Weights of a small transformer language model.
Size: 14 layers, width 640, MLP 1728 SwiGLU, vocabulary 32768.
Architecture: RMSNorm before each block, rotary positions, no biases in attention or MLP, tied embeddings, capped logits.
Training: 955M tokens, 3644 steps.
MLP neurons of a small language model. Each row is named by its layer, matrix (down: output weights) and neuron, and shows model dimensions 96-351. Each number is 500 + 25 x the weight over its row's rms, rounded and kept within 0 to 999. Numbers have three digits each. A neuron's up and down rows have the sign that makes its largest values positive.
Before each neuron's rows, "raises" lists the tokens whose logits its output raises most directly, leaving later layers aside.

raises: "ing in ", "ings of", "ings.", "ings are", "ings"
L10.down1465:489476560464489508520499519504507510508454480530513476458500464503504489494546517490477510473439479479514468485545495459524494461494471498472522526516502509510512501494449532521488488463470488512444488502552544464472492480542504484476542486553506507467476500501506509450488512446505472472524495492490527453462503536499490510491514466484507513481528518526482510470494501510475503421533456514535510534495481512492482538505486508498498510492510524522480505494515480519530534525551516500507518518481516518544514482505483511484487516496522506528519512532550484512497479511483518564538469497501537463507496493481478456453545476477521551496509486531494521541530447508500513480506512505528475455513475546489533520488509479506513487531499537486528536480454474511501507513451528

raises: " Its", " There", " Their", " This", " It"
L11.down567:468499488508479472520490474507522464517497538474496506462444526507516510506473469462476473518491512520545478555480536499464518507500504527541495522488468505491508480496484486464456548481495504536497508460496505480485523457484481532474527510449527537502447472520480524538507499483494491481510523516468461535489487468508474466481492502599482520499493523486462509562515515504474507488518484475530496467525475497511507534523493488483486497510443476528518532497518458478509487499519490482483492538514481532485476565521521507495472501492501487495525501521508506491478506509489535489518488487460524477500486521464475466483510506458520474477512510514462479508497496506523486508478481499497510521500505538453507556534524459545510487535470502484507507538521522515496487491519525

raises: "es", "ters", "ver", "e", "ry"
L10.down1329:502498462504508498504509538470458497502492504465526493508518483519518494529528497494485484501496509483518460532474514462516470515513528514545459492489493537464500497500483477458472480507517473495538484488487480476469470519520499468505508466534472466526497515483453470535493491507503510448506477505549526484517478501502482483445546512564502492482531521513519488512539527506506565534506502524503457451550512543477508495524428533502508500543525502504474484481453478502506515491475464458490562510499512497451513544485492485499456484526519506487483504488510528514494446508557534477515527510495498442479495532506470570510533470482538472509467530506504485503511512489515481446486522463493471483511558479449502478492512532507497473500495499496501489476502510493512553524492430

raises: "ated in the", "ated", "ating", "ated in", "ated with"
L10.down906:510470485499481496527483470485515511493511426513498492511537503499444493489497501498458491467433463506532484534512516466505495502515474552491478540503506521503525514517544461491470483497535516470493507460508496495522491508499531540463533503504505515499491468486516497527462545437523511468473450493497505499531499481477503494474474527543528529515432484485463495512508514512527515519484530510477552529478580491468528503492526517502471508461500510515465496485462480477484508526518485498514497530497503459517500582506462521493507499522530517523463486479492501532512522501499476454530481484484498469476467498496477492511495493495500513514524511501513495478473536503483526516500537532525502531504518493510520502505482506536489502477512475530504524528505487481528453480510520

raises: "y", "y | ", "y.", "y of", "y,"
L11.down395:488534499535485490508502469477514533486507448490448503488472486517522502494529512492492542490518538463506447477475489525503466483540490530551516495511514528470508509486511504492485501450432517447522523515494441492478508533498475531513476502456505486494486501548540498533480546491498496531488513486489492511531521499522489465515483487597494502460478523469490500539538503512474557540489510492539527486514536514456516488511502523521470493542498502513473480508492511501477490508514486459577494480497502534555466533504500539497551505454484499492495528512544527506522499450501496521517521502490482485500479477471480519495519475440517494507499520484512452502507509522521539483498499516494506504483537475513520498540465506459491515486500504494490499493468522498519540522496470

raises: "e", "a", "o", "e,", "e."
L11.down174:528470516481492497480446476516493529443477485488537526506464494508494486512454521505494507514490477494528525503499501523557531487546519512507468455518528495530489513499499507484518489484480534486550517517496504503482489505524543487499478498529522472451441551544560444444479475467503519545519487516511491493488513527501514544459474470484474533511475577491482482504493515432459468502475478508515490474470522494490462486507488507528535496511488476517452457512496490488516484487531538557511482491503545451501512530507525532497483491505447477503496474481514430514500510526472466499478553503510461532504498519506516553473476488527508479502516534545495539472469506491497478531517460493475521482530470483498509511485492495548487519483519513496512489464530539499488521514459512

raises: "s'", "es of", "is,", "s of the", "es of the"
L10.down0:492532523495490503465491484499522549463476473454508550473473454521497497480474473468510512503503526484455533510536520448496482503488532499462484477501477550528500458476448509523478497439475502494498479471518473469498496455501486503544492493520484562478490539498493512534531461460528496474437492502511479502503508499530532514506497536515491489474486476464445526527481523507483461500490517491481536540482494464458505479544501508486512544497508493472501490511509476468477492494503490492486471510528531518539517579484485513474530495507473471502506472514498496509477514529428493533554511478491503526510521535519497493480514495444444552490474492523490504457515505507527529496521536470490508496484538496500446549508573471524515483502514502511492458491478503529483517505505497

raises: "ers'", "ers", "er's", "er", "ers to"
L10.down1569:526488460482436476513493517471499538473519517532496457499493500497512482498485528459452468511514524461441520491498543483517498482492505510492526475499485484480514501485514531476498483513540467455479511470519515524504515487466464504463478482515495517480551520493483519526491494445448501484556480514532497506525505426527533521534500477498498475534497485449496496514530494458483502531502508498485487504456476514510504441516518522505495518458482510496536523517510472491501470491526539496517531495488498490508472551542454529496477459494502527499549538494513526518540507508485514509507491535459490466527507507536509490518510450456485497458478532485483518498471477475485532526457506499512505489504492502515506479526461473507458449547532508480496505526468506515522468464488495